Weights of a small transformer language model: 17 layers, vocabulary 3788.
MLP neurons of a small language model. Each row is named by its layer, matrix (up: input weights) and neuron, and shows model dimensions 16-111. Each number is 128 + 32 x the weight over its row's rms, rounded and kept within 0 to 255. Numbers have three digits each.
After each neuron's rows, "fires in" lists the words (lower case) most often at its 100 highest values on Wikipedia text that the model never trained on; "fires on" lists the tokens most often at its 100 highest values on Wikipedia text that the model never trained on.

L8.up604:106116205199129121129088110149078120148147146092093179140119197095101137147104088145179141160127126125151098140100166157138154085102173129108141113171102192110134161180100132127088124149121123138062074115118127143161112089054085112097091092154134156130100144088130056119083175139127130152
fires in: "the"
fires on: "the ", "ish", "The "

L5.up535:069090168221121133148166158103130086164125072095121147100096190181082130071119174184146152101130140181160109149104133113130130135157133129100170075100064102127131108125108119105116091187115149128059101149098115156127186118177134169091074112099083164143161126149125054052136165132131184118
fires in: "and", "they"
fires on: "and ", "they ", "They "

L3.up175:127021157117121124121159140147081083158105140124087118113195139151105117130101142162169147112135104144124150164142161096135210107118086096171084138102110080100134117130122147121167144133070139086138126136146069089066169109168099139123127068087129192115110166156145132144158107113156110217
fires in: "and"
fires on: "and "

L5.up214:141055154104106123118133136137080134168113065167145111145118118145103200079138084114141115109127151155152102128135100231130097070105170173131170088137106113139139090163133208069114115127109110195098107095170126194155159090117145108138082180127098130165103134117121132138119127143119128144
fires in: "during", "in", "from", "throughout"
fires on: "during ", "in ", "from ", "During ", "throughout "

L5.up89:139166142187124053139144133105120138135135094158086124118177128105094119128155085179115125153199107130062130144104144166129125143095101122174108086147112152105130165136097125104121085078050160133099166106150190151121070093115117159115171122154103099093140161176171094103118135123146154093
fires in: "after", "during", "while", "before", "when", "by"
fires on: "after ", "during ", "while ", "before ", "when ", "by "

L7.up51:157095103191108086124120107160146099135157124169140110146153092129098137103078062125093111153093152107093152129080146105129159133155069099179173098102113156140133177118132127111170171153097058168132173111130135148079156115176163145134152107186177078125118124120123114150128121133122130122
fires in: "of", "remaining"
fires on: "of ", "aining "

L3.up483:207148129140156110132115153163040169128128171137099126167161142135139178143097146087099151061140128138121152193084147091080163120176146170163130147092111102137145079155136137090144126141103109140065066108158149101068120081084120131153103095140132123114141088102078106167134152105120121129
fires in: "would", "a", "did", "to", "is"
fires on: "would ", "a ", "did ", "to ", "is "

L5.up602:148050140136112144085161159132050111077167116119164110132178149100129144119115153104214097132132148185105098136096147121143126132128159152119122099126138120143132107143098114138162120120139136142111122089125169140097100057140086105103114150173168106191144118074179132164186127139105067140
fires in: "in"
fires on: "in ", "In ", "y"

L2.up718:195095124144087163103126138115110138178111154110093133115172166149121075154109106118218098097122131085133096152111202156130129109209127147110083123168149085079108136097142146147188133162131105130161135133125113150136122085126172149127068177114082054197154094162158161135078167119184125096
fires in: "worked", "debut", "started", "often", "appeared", "began"
fires on: "worked ", "debut ", "started ", "often ", "appeared ", "began "

L7.up621:169109173145092170171168166166155143115140147191106084081135156125108135111125094172170163142156090128113113146199183183153171173103136120159114145123056122103116155132115119120153140104110127142047123120148152088121119119098134088078149116166094108149119196115144079115152142123131174151
fires in: "to", "by", "after", "while", "about", "from"
fires on: "to ", "by ", "after ", "while "

L9.up628:151127171114131089065154105139077109136092196188151081132186127097104118061146121116139115209167092125113159139120139104140163121128127095138185131154104171083182124073097142093137154141074113151064174148125108111113105100081141058144097105107174148089123145141126122067177162130165097162
fires in: "to", "the"
fires on: "to ", "the "

L7.up85:125129127150159085073134151134106135153093149087112079060100077080148058160132149147125115150111123157101155168128165132115115108121157146130098118171108184086115094161125158146152087093118159145141137128172176106127079129145139180117123146163155176088119226148141123121156141133110123145
fires in: "in", "on", "the", "between", "other", "small"
fires on: "in ", "on ", "ous ", "the ", "between ", "ed "

L9.up84:101087164126162139134198134177090086158102101159127077157151122158053119114084114102113102071159186124138116160101194092150147095136099074196129130153114095152145108145128102090144131132140111151068095143125133142107160157084166144129122140105178095172140170113133192121126148066105091114
fires in: "is", "be", "are", "were", "can"
fires on: "is ", "be ", "are ", "were ", "can "

L3.up446:072107136172076147160150151115152127125129139162128148153086150166147114130102180198155167051150121128087077126100143101201225146125099138112152108133146121141142146095140082075159169102117108121109133148171073115099119122130173182105168106101113130142145195154122103132089103160140160108
fires in: "and", "command", "brand"
fires on: "and ", "or "

L8.up700:110110142147064125138175123203123106152161135121073128090125090128172106078102115127138183193144166158099115169036153113129131123093122083106157165138193147167098165075138188119168143114127141125089133153138085125132144139171111096112127168093151193093104168155184148089180196115121116124
fires in: "north", "south", "west", "minnesota", "olympic"
fires on: "North ", "South ", "in", "es", "West ", "om"

L6.up766:134127068176082137197134139167115095096088168110104094119137075134178156142105088054059175078064123094065131160151146145145151071121122144145101143112150133117170139103130136152124130130126146127109155093147167171055083063124137126112102106124158148107159152076111158171157086128098157131
fires in: "of", "strong"
fires on: "of ", "ong "

L6.up350:192105110165124111192145112114070134099141101103098128133159176132221157046091108137160082117118106093100126180138169118152147090111154121185121160195134076131096135160102151077144145139136103132115155087121156093083027057125110094165114104132188124123121087133101153130098153122168105075
fires in: "after", "time", "before", "season", "side", "up"
fires on: "after ", "time ", "before ", "season ", "side ", "up "

L7.up267:093076153119115105135183161102114128155162121127220113108119078083205139096158133180053150079134150119147144144054089203164137111143164190123138115126094154119076096139123119066110131125076181143145139145150150151048139135124066127077105097149159103137117093142132077179096151167137094137
fires in: "on", "of"
fires on: "on ", "of ", "On "

L7.up230:168091149099154105126124156120070159106107105188166065159165107107137127133110121137150134125110119108120104163174112134156135109177141130173127151158189144121160127167105147082153193080132138219077165097140151147141175119127101119069109157100127086111067110131143136147135139079116077117
fires in: "of", "to", "by"
fires on: "of ", "to ", "by "

L7.up363:131114149150095137166157132150138123147069156082149183139109160213145131137124167146179169107110133112164131108120124162135127134133168125185199108148122106114154146111079150120095128138073101106124117127139175113150177137160117148118080093141155160148132111091094108135173144081190150135
fires in: "that", "who", "which"
fires on: "that ", "who ", "which "

L8.up274:116109113132137150102131159184100147156115165140164120082145154139156124075149103079126100120092206161154162184109115203140155148139126181180164173139167155122130121197145173114077117155151163186090105124156144048070146080072155094138131097152104136088126131124136139136163126111114075153
fires in: "of", "from", "after"
fires on: "of ", "from ", "after "

L2.up386:118078148139115104082168145109039134139134171158153171152100066130142108138139112128156137138134122133198111051117162098143122092108073088146105133169034090140157165166145141115095100108140144145112143140108131089137155130058163114147165094029115161109095166122173103160177171101160111129
fires in: "charles", "with", "liberal", "james", "germany", "labour"
fires on: "Charles ", "With ", "Liberal ", "James ", "Germany"

L6.up112:141090135147096103143115131129107145140147172126147196136175165122146165127102166156091176090152133154125098125122102092112188031124130154107141093147184162119131078156124178120124202159162070168105134126110117066109179088186132131108110066128150076098082164111094117104152170118119112168
fires in: "and", "to"
fires on: "and ", "to "

L6.up609:132082166149097061120211168102098121126133092155104116149113132085141103092127153097163143153130110177168079158108163147130149114167116094151144120118110081091099082124097116083135136189132099066135140102114194107160156109146127215122105116082079089155198093128133144166129098092145092127
fires in: "would", "will", "can", "not", "could", "should"
fires on: "would ", "will ", "can ", "not ", "could ", "should "

L8.up549:108142126151112030121125123121127193167131120165136143152134082128140163150136141137142142090099133163050135133153194139132136134135112101135127103137124102135152174163128118101113196135053128124093163098137139097093146099100130145126190112121095143119089108114133082168051139089141141136
fires in: "as", "which", "because", "where", "when", "take"
fires on: "as ", "which ", "because ", "where ", "when ", "take "

L8.up521:064158168079149114157148136151097152093124135092098154130133128159165102110108148148152077171127125079086173127141153152130128132146087125194079101096111112087124199120127119085136177105191107156096168132160105136135137121093162051111153087067092148110134138158148126128094112133217099149
fires in: "for", "to", "be", "including"
fires on: "for ", "to ", "be ", "including "

L6.up303:151114184162099098102164159173090161114210055188114090183164189093094059137145173120220126093124126138101110096124168167144094115063146099167151145180089120117129142120112112166095190167115114139132125107094103135119137086091109169143133146167116126153115112117134076129114146132099112097
fires in: "to", "not", "t", "and"
fires on: "to ", "not ", "t ", "and "

L3.up163:112063153174115129167208167119131178119122156109139165168153063116124087071120113133146143133060098143137080142136154099120171132167123030118114139161155128124132133110135142094158142139094111136081190104159111135134145097155101142175150121152104125100120177175186131131078096126112078135
fires in: "national", "world", "china", "home", "games"
fires on: "National ", "World ", "China ", "Home ", "Games "

L9.up663:072130158116170143132162098098153153150093157093139082122129126084133147195177187104113094104135081108074170190075138134146136148115128089158096105125076139154156174113145139065150165099099114059090126145147116142058168137139154076189126092091165142098153121168112137164138150108199111160
fires in: "and", "of", "the", "for", "american"
fires on: "and ", "of ", "the ", "for ", "American ", "ic "

L5.up637:166119156152121101134175145154079104159130178149086114146171129176107156097179108179134099125124117145160086194115154142152162165117111096154057170169077070143093106137169114091149080090114097147093095101175166101173166114149141185075168153108130083175111190121142082092127120109120104145
fires in: "by", "after"
fires on: "by ", "after "

L8.up84:161141155143100070150200136178077092123145108092112084114186138170086103096101150146096099072168130131086135115106168102116129088113153167107107112079134146154158122111143164122112138188127114137107126104209131152151151138133142178192155136120081110149122089102074202098107104136110106127
fires in: "a", "not", "and", "be", "more", "or"
fires on: "a ", "not ", "and ", "be ", "or ", "ally "

L3.up205:144070179174135173096167139154149133109164127116146088159165101104084131112098156183100091119111108099095108146057145146147147134116149180121140134110120190119095143084113134118169170098118135180163124113165169165049128088049108106170145173138164126180132108160151136161107164163088135145
fires in: "of", "fred"
fires on: "of ", "ad", "ed ", "an ", "al "

L3.up411:141105171141075084101126112144116131128139055112085115078125102168132173065114171085133131177146124110116095106074176162094109094087122098112134045121151135140225134179192182104155140133126133087137175127151186129139171102099156076119188128088135117107131151144095107098114118112144081076
fires in: "not", "long", "if", "a", "yu", "considered"
fires on: "not ", "ong ", "if ", "a ", "u ", "ow "

L7.up553:187106131123091143196115145151171172084136122125093141096136145083132043068106157147241160092092148129107143145177146100137102119135132096117157105134191151090134141187099146125179120175090106131111110086146169122128144139108111128122156113147147114119174106131137128116106153125137109149
fires in: "which", "who", "that", "it"
fires on: "which ", "who ", "that ", "str", "it "

L8.up615:100118175168164112146135102154066079180118127148167110171072160091091129139125131049134071179096157131131171069131119156111115105117152154107122093106135171159201104153116120100080118164112158149137116111160189160111125113078141128147123093119155106164163084043086142174126109121163146124
fires in: "at", "in", "of", "its", "a"
fires on: "at ", "in ", "of ", "its ", "a "

L6.up375:195121226150095125100089141107099081147155133130109099120120148107142137163078166146090126099190183144103166189121108156164158050114136140198108129150150098139123167175140159138186112114114167164147151137164142096108113097084172150083094122145131106149107098126103094091153100098120081185
fires in: "of", "after", "since"
fires on: "of ", "after ", "Since ", "since ", "le", "al"

L12.up195:096079083196176134155134131150134132062133181139136069139099133107146129126184143110120081097111092077116146196099169131188126142084139088145134038126104157103182190116135140114108199110084120090117120101116109133120123165126187077111131047065170101122152179164154059171075107098149154148
fires in: "of", "and", "for"
fires on: "of ", "and ", "for ", "al "

L5.up470:152134140161128106138117161098100175155105068131117183116141100180222085090133084113073106134149166121149184125108152108174130104088067063116136095132124116145132095085158105082138112129142071121144114135147107122092115138135120119077182117138184074098174080163122125128139100112173099146
fires in: "on", "can", "located", "is"
fires on: "on ", "can ", "located ", "ated ", "is "

L5.up554:112106170096121114191144169122112113096066130174099088150133034116135132128159077097132137115128165119117127157117159096120125121081090159150149165117105140120186074167179142106131066088109185105122187049134169145094151104116141153111172130160095099121088065154159157156122088116118139149
fires in: "of", "by", "with", "a"
fires on: "of ", "by ", "with ", "a ", "ove "

L5.up762:153125100144075122104182162189106124154137096125075146092103037083101176075131104168177096165166161194128132154132142163140148133153112121112129133125144144118109145139076166105128173113105148079107139181184117184153136091138084071121117116081097077134117146153168106061128135114155162117
fires in: "north", "west", "south", "east", "outside", "throughout"
fires on: "North ", "West ", "South ", "ts ", "East ", "side "

L5.up490:170098131115134101161127131108075195118137122140139101104116108129117108118123143100156083134151086114176146136140100130193183116170131138124175087181097134093158119126102177149150158141097127140119138124164096131166176120100186167070134134078115157123094153121125135151082106104127075116
fires in: "with"
fires on: "with "

L11.up36:079086153160079097083137154169121114186163103099141145163153128106125098110094089152182138111166128148179152099117107063165162078057166106108148149195125134093155177113183128142137148111137132140112168094140186104172141149051118144141107092084121058195136124097131071098216133107169102139
fires in: "to", "t", "not", "they", "we"
fires on: "to ", "t ", "not ", "they ", "we "

L3.up540:129077112104082150137202195103132128187145148108112155108141091207194106056072100142162155146051154041170107139145205199136177119178167122126097108120124104086137125148103158104158143081122085112107151182098115114155145113107107136157129110059099142131101093154167138145107149129188143122
fires in: "who", "which", "she", "p"
fires on: "who ", "which ", "She ", "P ", "ing"

L12.up394:077071146075158100131119135144111156150170134097151162177175163182170020151110131160111109094131166155111185096112117141144209136106131109140109140156124059122183166155070133111163185108112106130154167103145130115093138074123172129121112079149121101090106095162164112069105151128140114142
fires in: "and", "to"
fires on: "and ", "to "

L2.up24:142162137117183145145125138132081149082133093133037151139156174144167172113125144138141084086131107099161097099111114191198170135114047114152132150114135158139125144142121125091130173137100081118113108136112102135147158170156151135103205131138104130079103134136174109111124141068158114147
fires in: "by", "was", "be", "to", "sowerby", "separate"
fires on: "by ", "was ", "be ", "to ", "separ"

L7.up742:170137122123148122081160100099152062145140107142124086090170101097078096123115108106132145168096156105104135127109152175152124197146096125171108166094112146091216128110098123122088122067094118128137190096171150110136187103093131139095108137136115060169099168160110123120129132141132160135
fires in: "by", "of", "w"
fires on: "by ", "of ", "W "

L5.up480:169132139149156158200122134143095129062113024158094113117200094174105113142084105157141121056147127101162109197089194133164132125157153148175070089127175128205148077087165097087173125173131122155105140120129104150082125121101137134158139164140189117146132132099104178158142108096098071142
fires in: "is", "are"
fires on: "is ", "are "

L6.up393:137085121171128105169184103138143113123161106104172142156137080140204164109186113104110152150096083081141142149081189135138121129095142169102097134164126125113123139153156154103144117153045110109163193135114186087148101117109132108155168126150161106119163141131109152153086144103150128147
fires in: "of", "long", "side", "short", "official"
fires on: "of ", "ial ", "side ", "long ", "short ", "ground "

L2.up238:105121151079136072133121084150107173108164111096077164172165138109111158156079109123140104172109115099106058139194128155142125205126138038100140157127130121119074125151129136123108159040064117199129168155101177130129136102133129165162103045109134135118110159155227143162158128104132136165
fires in: "world", "national", "music"
fires on: "World ", "National ", "Music ", "oin"

L7.up90:083125109136138105137175131168111139122089148190106133143110093127130135123098088144098116119152151066147114157081152163093167157142098164167097133114134118126137171140087124140102108093112186167085176143137122100157114143129147122153112122153071146104169173159126064177118163090102107053
fires in: "of", "by", "from", "for"
fires on: "of ", "by ", "from ", "for "

L7.up100:185139124166115149115148184198131138149142162106153137189108138174166136163116144110185171127151110158159061136102141156070119167103189121153151109173120096075145151149092083127141098118122171112116126138126134158136093069101155119064093051089158085120109136113140104107122157129150123088
fires in: "who", "and", "by", "father"
fires on: "who ", "and ", "by ", "y", "father "

L7.up623:067152136174110082132113121167082087134105115144097102089130097119108089157092130112116098183130193144123153111133118181120127088121105134156081162125160141164165128115150126161189092095101074179147151101165155117146143119088073083088144124162177087144105113134157122189174139113089095192
fires in: "of", "in"
fires on: "of ", "in "

L12.up209:082125134145138153133143179137121164158193084101107142155069198163140102153075106120097193099120085172145142091068098136109176171165153144120190113183089141110141187123128063086072141139128176102087120137142096138147121094145174150091089143145071107154140084116086050083199169134126147130
fires in: "and", "which", "orchestra"
fires on: "and ", "e", "which ", "che"

L8.up132:090123150115135129091192134073076131168116089123093072158098160109121128150141118148137088129090202114099139143134169162119113115113129085181065145084145121162206127108106127096102110091146097153136115158105155122168128142129153120165071147140138061131116114093081112165086096121114115168
fires in: "in", "of", "within"
fires on: "in ", "of ", "within "

L5.up216:140093178110148159112105125142137121147142133142168135171116154085124153139108116058163151130106111187116111128079089144159181071100095085123097138144096134139126096100156148103155159116121155095133164118163146132152085113119132110157119106137141064159090132058063129096134176134140137175
fires in: "to"
fires on: "to "

L9.up410:153067168130105123089167157186090146109145112106051118162146119146142117140144130146135068188182133122163162160129118165142147106109160124209091141106070153112180209137094203065106162168100098132165146113149134097126117088130137115089113192105125055057061185102073102154051119097149123129
fires in: "from", "between", "in"
fires on: "from ", "between ", "in ", "From "

L7.up518:141112131133124111140197154158090196128136141122079134193122127174148124045113157173085210191142088094146123165109168162094184171089088093114121133123134101112163137057121120061109180090132107142114111088136143141137137122116117130085139098117104120103108157153134142129110132136179128120
fires in: "to", "under", "by", "with", "between"
fires on: "to ", "under ", "by ", "av"

L6.up471:135119108138113093209195161154082132148119167144137067107094111116150140086203099157167153078128085131167111113168111116158132177125076103177137132154137120101120145117121148140060140140103129121118126069146135112107146144175159178124086127100085155119115143106124127161105123108109113157
fires in: "to", "under", "with", "after"
fires on: "to ", "under ", "With ", "After ", "with "

L12.up763:126078164155186167068163105123104154177193170111125110144141125071133093071183119151142123101148174081144124187116166159101111139068161124208121106104137120202173166117134182127166153139114135133142110132109123142107156132090168111140029115137120158096128191165147132103160154081101117100
fires in: "new", "of", "fire", "united", "historic"
fires on: "New ", "fi", "of ", "comm", "inc"

L2.up242:138117098110153173117081159126094153118116100146081162118156123096150183084160184161126155064146150106153086150139152100142122137095106116173172137098109104149181098155058138092138123116127093145101135044152118164146117084097201131181111111118137168180062122179128137105144153119141131156
fires in: "david", "daniel", "peter", "jack", "james", "michael"
fires on: "David ", "Dani", "Jul", "Peter ", "Stev", "Jack "

L5.up560:094145116098161127102132171133047114120156152126127173163096090086083153127089137206072107101154083130067156118087140139151226147161079065123129115157075133134168116117107191116178112145135176116185118176157109095083135055107127049105151113135157076147112104135113128142148122159135109100
fires in: "for", "university", "on"
fires on: "for ", "University ", "on ", "9 "

L5.up320:144056177138089080115120105106008120116162097120085097079187174097118113090157156123091129169181119074104135108096156191193116048157163119093032113112136108145142108189108151084122141115143146147133118122144135118116115075098103135148154151112136143165131166174160144148142176088088130143
fires in: "in", "a", "place"
fires on: "in ", "a ", "place ", "a"

L5.up341:158090146143098115073184172109116144107107090156126164150163081145118114135147144115196153127140171107109153144078155140132115116080131139178146142120106114082157127112106080109118154115152180167115103073189128117098138116202142188127149167064115145163098136255147138100082163104104123146
fires in: "born", "moved", "died", "built", "sent", "off"
fires on: "born ", "moved ", "ed ", "built ", "died "

L9.up188:133109147120160067067171096115078095154093175124132109119166176138149150154169087123140064149113120062076145145143171157112200096109186122149140088142165086095082170089154142094128127139105118124119148126138213097090138081101129129088112134162129119100104171086082133135101055108116117113
fires in: "after", "until", "during", "before", "since"
fires on: "after ", "until ", "during ", "before ", "since "

L5.up610:157119138189135168111176184178117113154082149128128115151186075114162134127110092115182135120139114124172114158119183080129092125139091136167074133164070129111115081175137119124097087142128140159134096107214201171094140139137084129097115146110155105141154124108128133123178118112155143090
fires in: "to", "all", "can", "will", "are"
fires on: "to ", "all ", "can ", "will ", "are "

L5.up458:157107138152104196139119149212127161183175147197129147110141099131133159164098168178146101122160108174154107095106153118146154103160151097132097130175126074124098159150110088053188063165092081166106114120143081131138145095069105090178127084117191108111111117098157141100161140107060127079
fires in: "and", "well", "now"
fires on: "and ", "well ", "now "

L2.up279:089130188073148121132166166126076118108118153172112159147149145113115166136121175141155093090114107129104170062131144186105151140125053053178122143098118089130126118127122119123160102124077126065108141074186079090129134079170163083130134102140125105095145105143153080133137165084125159122
fires in: "for"
fires on: "for "

L8.up308:134122109203137079150144110105135090118149104149100144059172091149147123104100125159169102074144084145110095119158126108117100110122131097166106132170146122110115155140107157130091139164087122164078167114112098096095146092166130123092111074079121091130122089107153071121135157137177166101
fires in: "when", "while", "if", "as", "after", "where"
fires on: "when ", "ak", "While ", "while ", "if "

L8.up233:142094143095126142162173146093110135119138120106063104127141154142095078115166189100182135087107123134184117129133146108143129168173152123181199085157144068101153120160063182107144155123067140065113137141202167150149131116132130147123113153073095107131124131095142181137110138080113196124
fires in: "it", "that", "which", "they"
fires on: "It ", "that ", "it ", "aw", "which ", "They "

L6.up51:095142140165136060128136178094081096140118191162113135095117143204142049098084142145138162111095132105148096148093154123088133185129136129177096053165099076107160118162138170096127130099121114097076144149112174106106152144158138190119138129089149083097176079114100084131100189134127164085
fires in: "which", "both", "what", "that", "so", "how"
fires on: "which ", "both ", "what ", "that ", "so ", "ther "

L6.up145:123128143159116124157212149099129121111149099122159176140146154208088154092163110137167133128159070166140086152123126088164197165137103140152211097096082095130161157151176119129155145106027088136103143090091147182116140148186149163054095088076095114155113107127090128130096145098121108164
fires in: "to", "can", "should", "but"
fires on: "to ", "can ", "ally "

L9.up361:162095159156141098096133126185080101141147205121091170092137109094126156149068137169119166175090145094097176140151138136141156081156161051165129086121101130137126115139129153099100141091113166094060137133160169128117114099065113181156093100128150152117115163136151082183211160126116095134
fires in: "the"
fires on: "the "

L3.up131:128050166119136094164136175178118148115150155194139079142136122147122110135122123088139088089164104137121127184115119148118123108161077132140117122187138084114165126090079143144120207089095174138081207039101131134166123065139131117100136148090138122126082143078098129141095109121109151170
fires in: "with"
fires on: "with "

L3.up77:125151133135090080096187161078111098152142134108099145101131090122070120100154113147149147174129123102071105119124178125077133162092086128139136106123167166106170165123105145089152133146122106109127132066136111127104133094179201159098146215137140173092072098183144146129083147091140155104
fires in: "as", "with", "causing", "containing", "unlike", "required"
fires on: "as ", "with ", "using ", "aining ", "like ", "st "

L2.up31:106121163104120049126175136127130152125129144139135066128180119091118089091160135099180141152130173108090121200104117142115170142154083093124154105116149101160132131086074174109153102150120147143085124133122122141042127126089138176142162163109116147164123170109098111099121145073164142140
fires in: "with", "under", "british", "won", "french", "first"
fires on: "with ", "under ", "British ", "won ", "ine ", "French "